config.yaml
n_layer: 13
d_model: 512
n_head: 6
n_kv_head: 6
head_dim: 64
d_mlp: 1536
vocab_size: 32768
activation: "tanh_gelu"
norm: "layernorm"
norm_place: "pre"
norm_eps: 1e-05
positions: "learned"
qk_norm: false
attn_scale: 0.125
bias: "all"
tie_embeddings: true
parallel_block: false
init: "normal"
init_std_qkv: 0.0148
init_std_o: 0.00291
init_std_up: 0.0148
init_std_down: 0.00291
optimizer: "laprop"
lr: 0.000713
lr_mult_up: 0.924
beta1: 0.95
beta2: 0.95
lr_head: 0.00658
warmup_steps: 245
schedule: "cos"
final_lr_fraction: 0.0
batch_tokens: 131072
seq_len: 2048
doc_mask: true
train_tokens: 719000000
steps: 5486
dataset: "wikipedia_en"
MLP neurons of a small language model. Each row is named by its layer, matrix (up: input weights) and neuron, and shows model dimensions 176-239. Each number is 128 + 32 x the weight over its row's rms, rounded and kept within 0 to 255.
After each neuron's rows, "fires on" lists the tokens most often at its 100 highest values on Wikipedia text that the model never trained on.

L4.up1463 [112 166 140 121 138 133 140 113 133 138  80 113 111 129 145 119 149 118 185 114 152 146 140 131 121 193 188  74  98 132 159 138 160 173 142 105 161  96 109 175 118  74 165 173 168 123 178  98 126 112 137 143 122  89 163 137  39 113 118  68 134 119 126 163]
fires on: " |", "\n", " "

L9.up559 [132 165 129 121 147 111 132 134 177  88  90 130 138 179 145 103 129 126 116  79 136 144 187  70 128 176  96 167 131  97 128 131 148 123 122 121 142  65 118 145 126 109 172 159 117 144 145 123 200  95  91  66 165 144 146 144 141 101  94  86 141 191 108 133]
fires on: " the", ".", ":", " The", "ody", " |"

L6.up1447 [230 169 120 128 138 120 113 145 163 183  78 104 165  68 167  86  39  95  84 143  67 184 177 113 165 117 192 113 121 103 128 174 132 101 166 119 156 132 214 136  57 129  94  89 111 103 157 147 141  82 104 117 100 119 188 140 108 153 140 100 157 144 166 108]
fires on: "-", " |", " United", "/", " /"

L9.up907 [ 78 132 112 105 135 155 164 186 145 174 168  99 112 162 103  92 166 116 191  74 162 124  86 132 172 160 122 134  83  84 120 142 175 183 128 134 137 143 160 207 151 125 136  98 110 161 148 193 128 146  91 158 169  98 133 177 163  87 101 141 112  87 196  73]
fires on: " but", " as", "-"

L4.up1486 [157 110 171 111 168  97 136 130 159 111 108 133 119  92  68 123 146 124 156 127  80 154 111 115 129 115 163 112 107 113  93 172 134 136 106 189 167 156 120 197  99 116 119  48 109 133 122 168  99 157 161  88 124 140 138 100  92 114  82 170 155  65 127 156]
fires on: " |", " —", ";", " +"

L4.up425 [150 113 144 133 113 125 125 122 184  91 108 106 172 116 100 104 110 121 154 105 119 125 179 107 143 130 185 135 159 102 110  62 113 124 129 199 168 141 101 202 108 108 159 116 121 146 101  91 120 150  69  98 150  99 132 138 100 118 124 106 156  73 146 109]
fires on: ".", "th", " −", " .", " ("

L9.up590 [116 132 118  85  94  79 145 108 129 114 121 157 128 186  92 176 133  95 118  84 167 146 135 128 126 141 104 118 142 156 131  94 161 129  82 158 180 142 174 132 103 176 113 135 151 146 196 174 170 125 148 131 113 131 105  91 108 157 125 143 133  90 204  75]
fires on: "\n", "FI", "W", " W", " "

L9.up193 [171 144 161 159 148  86 140 113 145 200 145 148 102 105 112 164 121 115 184 132 150 168 125 164 115 156  95 128 120  77 155  94 139 156 166 210 127 179 124 171 156 143 147 106 113 133 109 159 100 119 152 107 162 110 126 122  75 114 128 153 144 100  96 136]
fires on: ";", " Ford", " yards", " touchdowns", " runs"

L4.up1054 [110 107 146 129 109 145 154 125 132 148 141 178 125 175 137 104 120 135 130 132  67 102 123 135 128 137 124  73 135 217 139 155 137 100 129 158 142 151 161 167 155 152 100 129 116 131  97  76 128 139 100 141 140 151  58 153 216 135  98 163 167  60 168 139]
fires on: " |", " or"

L4.up663 [188 115 119 116 100 140 127 113 121  62 161 114  50 124 130 176 146 101 125 119 102 114 144 178 191 154 142 129 126 144 178  94 205 167 156 130  99 170 184 137 112 147 126  61 108 153 153 151  99  81 192 206  98 148  65 145 144 125 131 149 105  96 185 191]
fires on: ",", " in", " and", "\"", " (", ")"

L6.up1301 [126 129 143  76 149  93 153 155 186 168  86 111 177 106 143 127 134 102 163 119 127 129 182 125 130 109 113 116  89 134  94 151 157 127 151 186  91 132 234 166  90 166 120 138  67  91  95 139  58 166 111 180 125 150 129 114 167 137 140 126 137 115 172 100]
fires on: "."

L9.up589 [146 133 130 152 148  90 181 218 147 149  58 113 100  81 138 111 140 120 114  86  76 100 110 127 134 125 148 113 110  34  95 118  96 152 140 127 113 151 169 187 104 147 114  96 163 145  65 111 114 122 188 177 104 157 102 118 139  78  86 122 139 150 150 121]
fires on: " which", " the", " his", " who", "'s"

L9.up974 [181 119 134 108 147 119  98 196 155 145  96 117 106  85  84 145  52 115 126 120 105 207 166 137 117 136 103  65 178  79 108  93 107 148  99 196 141 104 172 215  97 172 132  96 144 169 120 116 103 115 137  57  98  99  66 109 154  39  71 190 139 121  89  84]
fires on: "-", " a", "°"

L9.up462 [179  49 131 168 115  78 172 190 104  93 111 117  97 135  56 138 108 111 103  91  81 158 116 125 110 182 137 114 114 133 158 149 150 170 128 174 150  88 142 201 154 194 171  74 156 223  79 140  63 153 149 117  60 162 119 101 137  78 143 142 133 111 111 109]
fires on: ".", "-", "\".", ").", " that", "\n"

L4.up1500 [198  83 148  97 211 121 138 171 128 107 121 117 137 140 144 146 136 112 166  95 159 132  39 150 133 131 111 130 102 134  86 157 133 135  97 126 158 176 101 204 144  94  95 153 113 118 136 114 103 123 172 152 107  65 121 112  86 129 107 130 118  69  94 179]
fires on: " |", " (", " +", " −"

L9.up1033 [153  59 146 152 167  70 120 105  66 149 116 164 138 157  98 109 185  76 144 134 120 120  92 194 103 132 115 144  78 100 143 177 109 207  95 134 134 116 106  79 142 186 128 116 133 122 110 126 115  86 112 108  62 137 102 117 139 118 124 165 175  81 112 159]
fires on: " the", ",", " is", " was"

L6.up89 [163 111 118 122 183 112 152 186 134  86 123 121 185 171 151 176 113 111 144 155 114 127 123 153 179 136 108 133  91 116  65 136 164  98  32 158 210 151 150 193 106  92 175  68 135 194 125 128 142 102  76 115 115 188 171 100 167 122 103 186 152 133 140 112]
fires on: ".", " \"", " '", " “", " a"

L4.up1039 [ 41 159 158  91 114  68 150 129 191  80 119 147 125 148 144 120 136 117 150 148 155  73 138 170 111 201 116  61 153 129 160 160 139 147 150 154 199  95 141 118 126 125 145 149  96 139 173 155 138 138 107 128 106 125 126 136 111 114 175 142 127  97 120  77]
fires on: "\n"

L6.up1111 [169 108 108 110 113  90 146 134 147 133  57  73 199 104 139 130 108 131  82 117  76 114 149 120 164 173 146 113 158 125 129 184 155 169 146  93  90 115 199 161  64 117  91 136  92 157 100 127  76 161  98 142  96 124 101  88 151 127 135 122 130 157 137  72]
fires on: ":", ".", "-"

L4.up1207 [140  76 143 104  94 115 115  92 133  74  92 134 100  33  13 155 156  48 216 135 138 117 150 166 185 132 130 130  71  91  90 152 114  64  80 140  94 146  84 115 165 171  96  81  76 110  79  36  83 123 163 144  74 104 150  87 119 135  92 136 136  98 161 160]
fires on: " is", " was", " are", " |", " were"

L2.up409 [130 104 160 143 113 111 156  97 141  91 123  87 111 159 136 107 129 113 154 161 113 149 136 112 132 103 189 172 120 101 136 117  94 113 133 156 144 135 102 103 103 157 136 174  98 141 119 157 169 161 133 125 103  92 157 112  91 157 124 110 114 148 135 179]
fires on: "ism", "alf", "ves", " towards", " Hard", " especially"

L4.up42 [110 122 160 134 162  82 161 172 138 101 103 104 111 110 124 189 184  81 108 117 148  71 126  99 144 154 137 122 153  97  51 149 160 133  90 168 109  66 124 156 127 160  87  38  63 112 115  94 113 163 127 185 145 117 104 119 111 144 111 162 134 160 121 110]
fires on: ";", " —", " he", " she", ":", " |"

L9.up560 [142  87  94 146 184  80 154 106 167 119  81 111 141 121 167 190  67 117 159  78  98 184  87 101 122 167 115 121 137 131 127  87 166 147 119 165 126 162 174 170 120 159 156 101 139 120 128 176  56 141 136 108 115 126 137 117 117 134 110 197 112 108 108 124]
fires on: ",", " of", "-", " the", "'s", "'t"

L6.up884 [166  69 106 120 126 141 111 177 131 126  84 132  92 107 146 175 108 156 165  46 156 135 161 177 104 176  85  83 127 129 208  71  86 116 105 102 114 113  99 138 130 142 154 114 116 125 150 168  93 129 131 124 189 147 155  80 138 119 104 129 143 147  83 159]
fires on: " on", " of", "–", "-"

L9.up226 [147 131 128 136 123 119 158 110 151 141 157  81  82 190 112 105 135 106 136  91 147 115 145 109 133 117 120 169  99 131 143  93  97  97 122 111 129 121 142 152 120 108 159 132 147  95  96 132  90 158 139 108 130 136  91 131  77 145 142 202 137 126 113 109]
fires on: "–", " and", "-", " |", " or"

L6.up1287 [116 107 123 100 177  84 181 121 140 127 114 146 158 111 113 157 112  58 123 143 191 138  52  65  96 159 144  98 115  90  57 129 152 132 178 120 189 116  95 190 138 139  89  89  85 113 161  89 142 161 155 113 109 139 135 148 112 130  91 170 146  73  99 159]
fires on: " he", " she", " they", " +", " it", " was"

L9.up1251 [110 131 199  33 172 136 175 125 112 152 142 163 128 124 126 168 152 109 137 136 176  93 112 131 150 147 118 138  89 129 124  70 152  75  89 194 122 160 157 142 111 160 142 152 175 118 137 105  76 140 152  59 106 131 105 107 120 146 125 184 130  50 142  83]
fires on: " and", " also", " 1990", "op"

L6.up771 [135 123 143  63 138 136  77 124 136 110 168 143 165 147  91 164  68 157 138 113 101 155  87  88 181 158 148 151  61 182 180 114 159 136 127 141 147 168 182 136 121 137 139 103  94 120  81 140 128 163 105 134 114 109  95 157 138 130 147  61 129  34 137 131]
fires on: "\n", "."

L6.up1455 [193  60 108  59 136  96 133 159 149 134 129  99 132  74 101 185 115 123 175  70 158 162 122 134 206 156 169 113 118 116 134 142 156  91  85 160 156 166  89 191 139 190  94 130  50 187 114  90  94 111 147  80 109  84 114  94  81 138 127 146 105  57  77 128]
fires on: " by", "–", " released", " of", " signed", " joined"

L9.up1286 [110 102 139 130 118 156 111 155 179 102  84 135 124 107 147 144 130 170 112  49 177 124 113 124 114 151 118 146 157 106 118 109 183 117 179 166  97 143 109 120 109 132 114 176 123 158 222 171 126 180 124 133 161 143  86  75 131 100 108 157 126  77  96 126]
fires on: "\n", " of", " on", " to"

L6.up970 [182  62  61 113 163 158 129 189 171  44 121  97 128 126 150 218  58 125 154  89 148 171 142 124 160 152 143 121  68 122 112 128 187  92 118 119 122 210 170 126 116 169 116 107 117 134 106 154  80  80  70 102 137 101 118 151 152 105 129 150 163 171 129 116]
fires on: "\n", " \"", ",", " “"

L6.up1414 [155 103 117 125  94 111 141 127 117 135 109  90  84 113  83 113  86 134 133 120  99 135  95 146 189 152 150 130 100 105 139 169 134 126 105 162  86 105 151 161 156 134 157 119 118 101 105 116 113 123 132 216 112 140  71  92 108 125 113  92 134 169 143 187]
fires on: " and", ",", " such", " both", "'s"

L9.up1143 [118 199  80 108 140  95 180 138  73 115 101 105 110 134 147  96 139 153 173 152 165 153 158 121 117  99 129 161 160 154 171 154 119  87 126 100 157 190 123 203 113 157 106 137 115 127 185 160 104 133 186 117 172 162  89 100 188 117  72 155 130 136 167 140]
fires on: " that", "–", "\n", "|", "-", "06"

L9.up975 [111 139 136 130 114 159 127 136 169 110  83  76 112  52 142  97 107 128 132  83  88 148 181 130  92 126 139 146  95  90 132 109 107  74  91 149 139 113 138 104 104 110 147 114 124  94 139 113 114 123 107 115 125  72 231 134 115 135  91  99 143 104 139 156]
fires on: "–", "|", " Belarus"

L6.up136 [169 115 116  68 197  83 143 133 165 181 119  97 108 117 146 145 122 135 167 158 105 131 163 100 133 137 155 138 191 154 129 121 100 168 122 127 165  98 139 192 128 119 122 153  77 198 170 167 114 158 116  58  73  75  41 152 119 122 112  85 144 110 116  99]
fires on: " a", "1", "A", " m", "a"

L4.up181 [129 183 143 123 131  84 110 163 186 134 135 107 105 121  82 131 141 113 152 113 125  98 126 122 143 203 132 112 126 134 128 131 129 144 115 153 172 133 179 147 119 144 104  79 122 161 184 163 117 179 137 122 156 117  98 101 124  86  72 174 179  76 104 157]
fires on: " |", ",", " and"

L9.up813 [175 135 114 144 141 165 134 148 113  96  85 115 141 120  63 103  85 104 156 116  48 129 166 130 119 163 169  96 132 102  86 111  99  87 187  60 165 155 105 116 132 131 146 147  95 148 197 102  85 139 117 148  99 130  82 102 147 139 112 170 137 102  97 107]
fires on: " and", " or", "–", " on", " the", " /"

L6.up269 [136  93 157 103 109 126 158 114 132 110 116  82  86 129 145 143 188  88 169  98  76 114 113 232 141 174 165  92 147 141 166  87 137 166  64 173 106  93 157 115 142 139 134 117  74 135 113 139  99  82 106 155 132 155  42 114 142 103 119 150 120 183 157 114]
fires on: ",", " –", " -", " (", "),", " —"

L9.up740 [116 103  99 114 103 118 115 130 111 107 147  89 159 105  14 198 107 114 140 135 129 114 145 138 209 106 126  74 124 158  93 102 148 123 100 143 157 162 147 151 104 139 118 110 146 161 125  85 126 154 142 164 133 125  77 150 141 112 105  76 112  78 162  86]
fires on: ",", " and", ".\"", " for"

L4.up1170 [ 83 107  97 169  76 143 152 147 181 107 129  93 114  95  33 146 149 173 155 146 166 142 163 103 132  63 211 194 127  99 100 148 101 133 152 137  73 148 193 139 110 123  92 127 106  92 115 151 180 140 134 133 109  88  94 110 179 116 171 137  76  75 148 119]
fires on: "E", " most", "ust", " England", " rock", " High"

L4.up1352 [127 117 126 131 104 134 134 106 103  49 106  96  67 125 137  86 166 110 154  35 150 118 109 221 164 181 137 139 158 152 152 109 182 152  58 157  84 118 131 135 134 149 111 118 101 165  89 123 134 133 184 144 170 136  87 116  84 138 130 162 129 242 155 137]
fires on: ",", ")", "),", " February"

L4.up64 [ 93 101 125 111  90  97 142 127 123  48 161 120  86  97 122 157 146 125 161  84 122 123  61 208 172 163 112 133 174 127 146  87 158 129  76 126 100 154 121 119 132 220  96 126  85 137 165 125  94 131 189 186 105 151 118 153 117 111  93  97 132 138 179 100]
fires on: ")", "),", ",", "\")"

L9.up1426 [114  93 108 109 113 114 148 137 131 178 118 136  92  85 108  57  92 116 121 104  85 121 135  82 115 181 129  99 112  82 152 136 131 149 152 150 158 105 183 111 121 123 130 125 134 115 165 169 141 108 128  69 112 133 181 105 136 150 151 135 136 134 148 145]
fires on: " as", " by", "–", " and", " –", "8"

L4.up37 [120  74 156 174  57  79 140 117 102  96 144  99  66  96  61 163  44  91 120  96  87 139 165 155 122 164 168 102 165 112 170  99  59 133 128 148  70 107 127 102 116 160 106  70 112 151  80 173 103 184  53  85  80 106  55 107 184 128  97 134 163 129 132 112]
fires on: "-"

L9.up891 [107 153 133 192  89  92 152 177  89 146 157 137  85 106  84 115 117 127 145 168 126 102 113 142 117 166  62 138 156 107 122 153 103 155  94 169 134 174  79 116 131 176 144  55 181 167 164 128 165 135 160 147 131 134  67 142 167 140  87 134 159 132 109  86]
fires on: ".", " V", " H", "|---|---|---|---|", "|---|---|---|---|---|---|---|", ")."

L9.up1296 [154 111 150 105 154 171 151 115 189 164 134 101  75 123 143 158 156  93 102 124 158 121 176 163 119 154 154 148 113 116 101 135 131  81 128 154 108  83 155 129 193 150  97 140 122 160 145  96 128 130 149 137 154 161 129  94 113  64  90 119 127 147 115 151]
fires on: ",", "),", " ("

L6.up1075 [151  68 140 152  79 117 134  68 121  77 128  60  82 125 122 162 160 158 170  91 127  98 138 185 192 117 144 123 146 117 165 104 128 172 116 141  92 109 132  93 139 121 145 133  85 193 112 121 127 128 184 190 128 120  40 138 138 103 134 180 128 138 146 160]
fires on: " of", " and", ":", "'s", " =", ","

L4.up279 [148 116 123  90 162 128 129 118  99 168 159  73 107 139 151 177 157 118 159  60 102 105  84 219 173 114 111 123 204 148 146 107 137 140 118 115 114 162 196  93 139 162 110  83 115 131 125 154 162 106  81 159 144 102  45 112 167 122 121 207 119 178 108 162]
fires on: ":", "|", " -", " –"

L9.up1071 [160  94  95 130 128 127 115 151 120 112 145 149  98 152 123 164  59 136 170 140 142 121 157 153 176  90 153 114 142 114 145 142 133 135 115 146 162  66 146 169 135 101 148 118 174 199 144 137  96 129 123 199  57 152 158  93 147 104 143  78 138 123 181 129]
fires on: " and", ",", ");", " or"

L4.up1351 [147 131 113 142  88 111 139  86 111 110 169 114 102 138 109 130 199  75 160  87 151 102 137 181 182 194 129 129 142 115 152  86 166 144 162 110 109 153 146 122 148 175  74  82  99 209 155 152 103  78 155 145  99 193  48 110 146  83 142 138 128 138 181 147]
fires on: " and", ",", " in"

L6.up669 [111 166 116 106 132  68 134 101 227  99 105 125 165 103 141  73 148  67 110 159 103  96 181  73 155 130 148 156 146 136 118 176 102 128  96 197 194 171 163 132 178 122 108 163  76 122 149 116 126 187 130 128 122 133 112 124 131 136 131 152 130 143  95  94]
fires on: ",", "7", "6"

L4.up23 [136  90 145 144 125 163 101 168 147 126 134 142 121 122 157  75  87 171 137 126 180 173 136 133  98 134 138 126 149 135 169 170 114 137 146  56  80 195  39 111 129 191 132 130 165 235 127 207 149 129 108  92 154 112 183 101 184 107 104 143 116  89 125 122]
fires on: " New", " Vol", "ts", "min", " current", " Ver"

L9.up1411 [118 149 168  66 124  98 119 131 113 151  86 107 161 136 112 153 117 105 122 100  91 143 133 108 109 133 174  80 123 141  48 106 165 175 119 171 205  98 107 125 151 151 105 152  97 177 177 190 134 202 130 157 158 215 154  98  81  89  69 139 116 108 141 157]
fires on: ";", ".", " |"

L9.up1136 [ 57 151 158  74 162 138 111 126 192 187 140  78 127 111 139  93 181  77 116  93 157 111 136  95 184 166 132 118  91 128 140 119 150 108 138 164 125 122 108 143 118 118  55 157  84 159 131  94 143 132 167 150 109  92 103 149 121  79 106 153  88 137 149 106]
fires on: ",", " and"

L6.up411 [146 102 136 116 141 128 122 153 145  56 147 112 146 171 113  90 131 110 169  47 140 176 113 199 103  66 174 167 132 133 208  94  89  93 134 169  89 113 126 141 125 118  98 159 150 106 123 138  78 143 123  64 175 154 153 149 104 168 133 120 133  87 124 124]
fires on: " of", "-", "–", " for"

L6.up726 [135 115 164  71 125  94 137 131 159 115 126 103 131 192 102 154 112  54 154  84 130 115  97 124 214 197 174 122  67 147 125 132 173  60  93 158 128 107 142 189 126 193 147 140 133  75 106  77  97 109 138  98 144 131  82  58  87 113 105 139 134 136  94 154]
fires on: ",", " and", " not", " also"

L6.up230 [140 132 127 119 179 109 147 139 145 180 169 155 147 123 159 112 135 129 173 121 152 152  49  91 134 129 175  76 145  96 128 104 168 157 154 137 178 168 164 149 158 119 110 129  84  86 156 171 102 114 119  85 126 126 144 116 116 141 137 159 140  87 142  96]
fires on: " of", "-", "/", "2", " were", " km"

L9.up390 [114 123 187 130 200 109 160 185 142 103 136 164 173 126 112 156  95  94 143 122 106 172 130 133 147 112 154 116  63 100  86  86 122 131 124 188 197  88  75 174  90 145 127  51 166 165  75 111 128  97 122 134 112 122 159 139 179 142 116 135 137  94 142  90]
fires on: ".", " '", " \"", " ."

L4.up1274 [205 144 121 154 133 110 159 188 175 131 157 114 188 161 112 134 175 124 229 114 131 142 105 116 123 125 177 112 135 102  98 168 148 110 154 122 154  74 137 136  94 122 132  99 130 117 116 184  86 119 107  99 149 102 110 133 134 120 113 177 188 124 155  84]
fires on: "-"

L6.up1184 [111 138 125  98 161 149 115 150 114 127 113  89 130  97 108 191  80 126 208  45 185 153 135 124 104 158 116 121 123 112 107  31  84 123  83 134 122 164 171 144 101 158 141  74  73 154  87 173 111 166 140  97 129  78  75 121 153 117 110 114 129 114 116  95]
fires on: "\n", " of", " for"

L9.up1232 [161 161 129  69 175 130 134 178  68 124 106 110 202 163 133 122 142 133 134  64 191 218  75  66 130 126 120 107 131  77 123 123 197 122 147 159 156 153 123 142 136 192  61 141  59 167 145 190  46  82 115 112 159 114 153  82 144  68 101 184 121 126 124 153]
fires on: "%", " part", " more", " is", "-", " most"

L2.up910 [ 87  99 160 155 111 175 148 151  87 122 154 149 127  85 130 154 113 143 136 138 122 102 169 177 144  97 170  81 170 139 130  96  45 145 156  93 105 146 108  90 109 171  92 130  75 134  88 116 100 141 137 126 124  67 148 142 193 166  66 109 144 100 193 165]
fires on: "f", " Ret", " led", " Television", " Wall", " Comedy"

L9.up1152 [159 122 130  91 192 109 197 178 113 116 107 150  87 144 197 146 164  59 163 151 163 171 120 158  97 166  96 153 120 121 142 144 107 142 124 120 171 152 137 148 102 164  88  68  99 131 130 109 158 142 182 142 145 144 105 121 153 150  79 123 166  78 191 185]
fires on: ",", " in", " that", " can", " will", " was"

L9.up138 [179 100 159 167 137 115  97 169 126 198 129 106 171 172 110  95 111 122 199 122  99 119  93 147 164 199 121 144 106 165 150 125 148 100 116 134 155 156 160 183 129 130  69 130 140  84 188  60  92 143 132 104 127  89 129 135 149 153 137 138 114  65 128 135]
fires on: " the", " The", "The", " |"

L4.up190 [153  94 159 102 155 127 140 114 135 132 130 128 113 158 165 126 107  83 168 116 150  99 114  54 148 221 143 113 157 135 116 137 109 138 157 186 170 127 146 185 103  99 126 137  25  84 165 138  91 236 134 134  97  99 167 126 129 131 106 138 119 107  96 132]
fires on: ";", "1", "2", "0", "3", "6"

L4.up488 [142 118 128  93 120 129 123  97 117 101  68 121  80 149 118 118 138  89 186  63 166 132 133 106 163 148 124 148  88 121 130 185 183  89  71 130 145 137 107 135 138 113 116 112 137 158  89  92  67 138 183 161 145 127 149  90 133 129 112 138 113 103 153 182]
fires on: ",", " and", " their", " (", " which"

L4.up642 [173 158 206 144 130 111 142 104 144 147 156 122  69 143 135 143 149 119  83  98 146 103 105 133  82 133  34 126 124 152 144  88  96 105 153 146 140  96 106 127 144 131  94 126 187  75 134 137  89 127 171 101 111 149 138  53  84 105  81 136 162 118  86 179]
fires on: ".", " Lin", "|---|---|---|---|", " African", "way", "-\\"

L9.up1514 [153 168 110 152 161 132 134 160  71 168 105 110 156  98  86 108  90  99 147 162 125 105 140 122 124 164 101  81 114  69 104 167 103 106 116 135 181 149 119 144 112 123 106  84 125 127 144 136  52 156  80 141  98  95 137 118 107 176 136 150 163 110 167 121]
fires on: " N", " or", " to"

L6.up227 [108 142 121  71 123 121 134 177 124 145 135 137  92 162 155 191 113 128 167 148 121 165  87  89 133 147 137  71 153 125 157 107 126 117 102 151 182 143 184 177 135 121 148  69 113 135 165 227  78 151 173 199 123 147 137 102 119 100  91 127 147 135 147 160]
fires on: ".", ".\"", "\"."

L6.up1104 [150 143 133 144 105  91 136 190 179 172  51  97 107  85 107 101 100  80 174  42 105 128 154 139 127 205 176  77 150 125 183 107  72 154  34 163 116 109  88 154 101 106 106 134 103 105 137 122  34 162  61 156 113 219  85 114  75 138  95  99 143 130 105 113]
fires on: "-", " of", " de", " ("

L6.up193 [152 103 105 128  96 143 150 146 136 111  88  82  88 150 178 155 115 110 122 111 145 123  98 138 185 143 122 116 142 106 189  65 160 152 101 141 118 140 157 185 158 104 124 109  89 135 110  88  65 103 129 162 145 173 117 134  99 117 125 147 131  93 136 136]
fires on: ",", " (", ")", ";"

L6.up127 [113  78 117  24 140 134 149 116 198 164 104 108 128  57 131 167 164 120 109 162 127 136 173 125  85 204 184 116  91 116 122 124 135 135 124 159 104  85 128  71 122 147 128  91 104  79 134 135 144 134 126 146 106 112  68  98  87  95 136 124 125 160 117 109]
fires on: " is", "\n", " was", " (", "M", " ="

L9.up9 [151 159  91 152 115 136 114 113 191 109 153 120 127 163 115 132  91 147  77  87 105 119 175  97 135 121 139 103 132  83 113  95 156 133 112 158  95  72 126 130 183 126 144 139  87 160 157 149 146 164 130  72 205 189 132 147  95 146 107 133 134 113 122 125]
fires on: " St", " The", " Ch", " Dr", "."

L2.up135 [166  91 137 119 136 103 132 155  94 188 125  86 109 143 155 150 117 143 120  92 162 170  87 138 122 157 136 105 168 128 158 117 117 171 133 151 126 116  88 143 141  78 105 110  84 165 131 176  86 112  90 139 115 132  42  71 129  98 111 134 137  80  31 122]
fires on: "-", " p", " sp", " sc", " r"

L9.up1183 [101 119 123  96 134 145 146 193  97 188 112 116  89 134 171 137 133 143 120 137 138 165  71 174 144 133 139  68 142  82  84 107 107 117 127 151 113  75 160 107 132 119 128  73  98 159 154 184 111  89 102 128 193 105 136 129 166  96  79 106 127  93 178  79]
fires on: " as", ".", " a", " one", " |", ")"

L6.up474 [120  89 116  73  68 146 133 126  85 219 133 132 103 156 162 154 112 132  91  95 108 129 112 123 104  93 160 117 170 126 149  96  87 115 218 173 115 109 140 114 176 132 114 158 142 124 109 146 112 131  92 100  95  90  81  76 189 121 125 136 140  80 149 161]
fires on: " (", "-", ",", " |", "–", " in"

L9.up427 [152 111  74  95  92  87 139 141 119 101 102 146 136 124 122 137 121 104 186 129 144 121 150  78 120 202 112 134 119 127  97 126 154 156 106 134 172 161 177 191  97 106  75 163 121 127 177 127  88 200 163 136  85 172 135 100 121  52  45 159 113 117 127  86]
fires on: "',", ".", " of", ",", ":", "'"

L9.up1361 [ 79 173 141  89 155 129 131 127 149 101  81  94 114 127 175  76 164  75 118 122 157 132 135 113 159 186  52  54 144 157 139 119 137 107  70  99 131 115 160 138 144 108 158 153  63 104 147 103 166 161 145 103  97 145 124  64 142 127 135  83 126 148 144  91]
fires on: ".", "ody", " version", "•", " also", "ops"

L6.up558 [115  94 144 104 132  94 150 140 164  95  91 162 126  82 107  97 120  36 143  90 138 121 146 137 151 162 165 155 109  72  82 110 155  97 192 159 150 139 112 142 118 157  74 136  75 109 127 104 131 199 158 127 106 103  98 100 149 136  97 161 149 118 147  77]
fires on: " |", " —", " 0", "th"

L9.up616 [135  74  77 113 152 141 128 205 130 138 149  73 190 134 135 161 156  63 130  84 110 106  84 169 165 112 124 103  99 121 164  97 148 146 108  99 127 129 127 142  74 130 166  59 143 121  67 196 124  90 102 187 148 156 128 173 124 105 122 150 127 128 152 173]
fires on: " to", " in", "-", " \"", " than"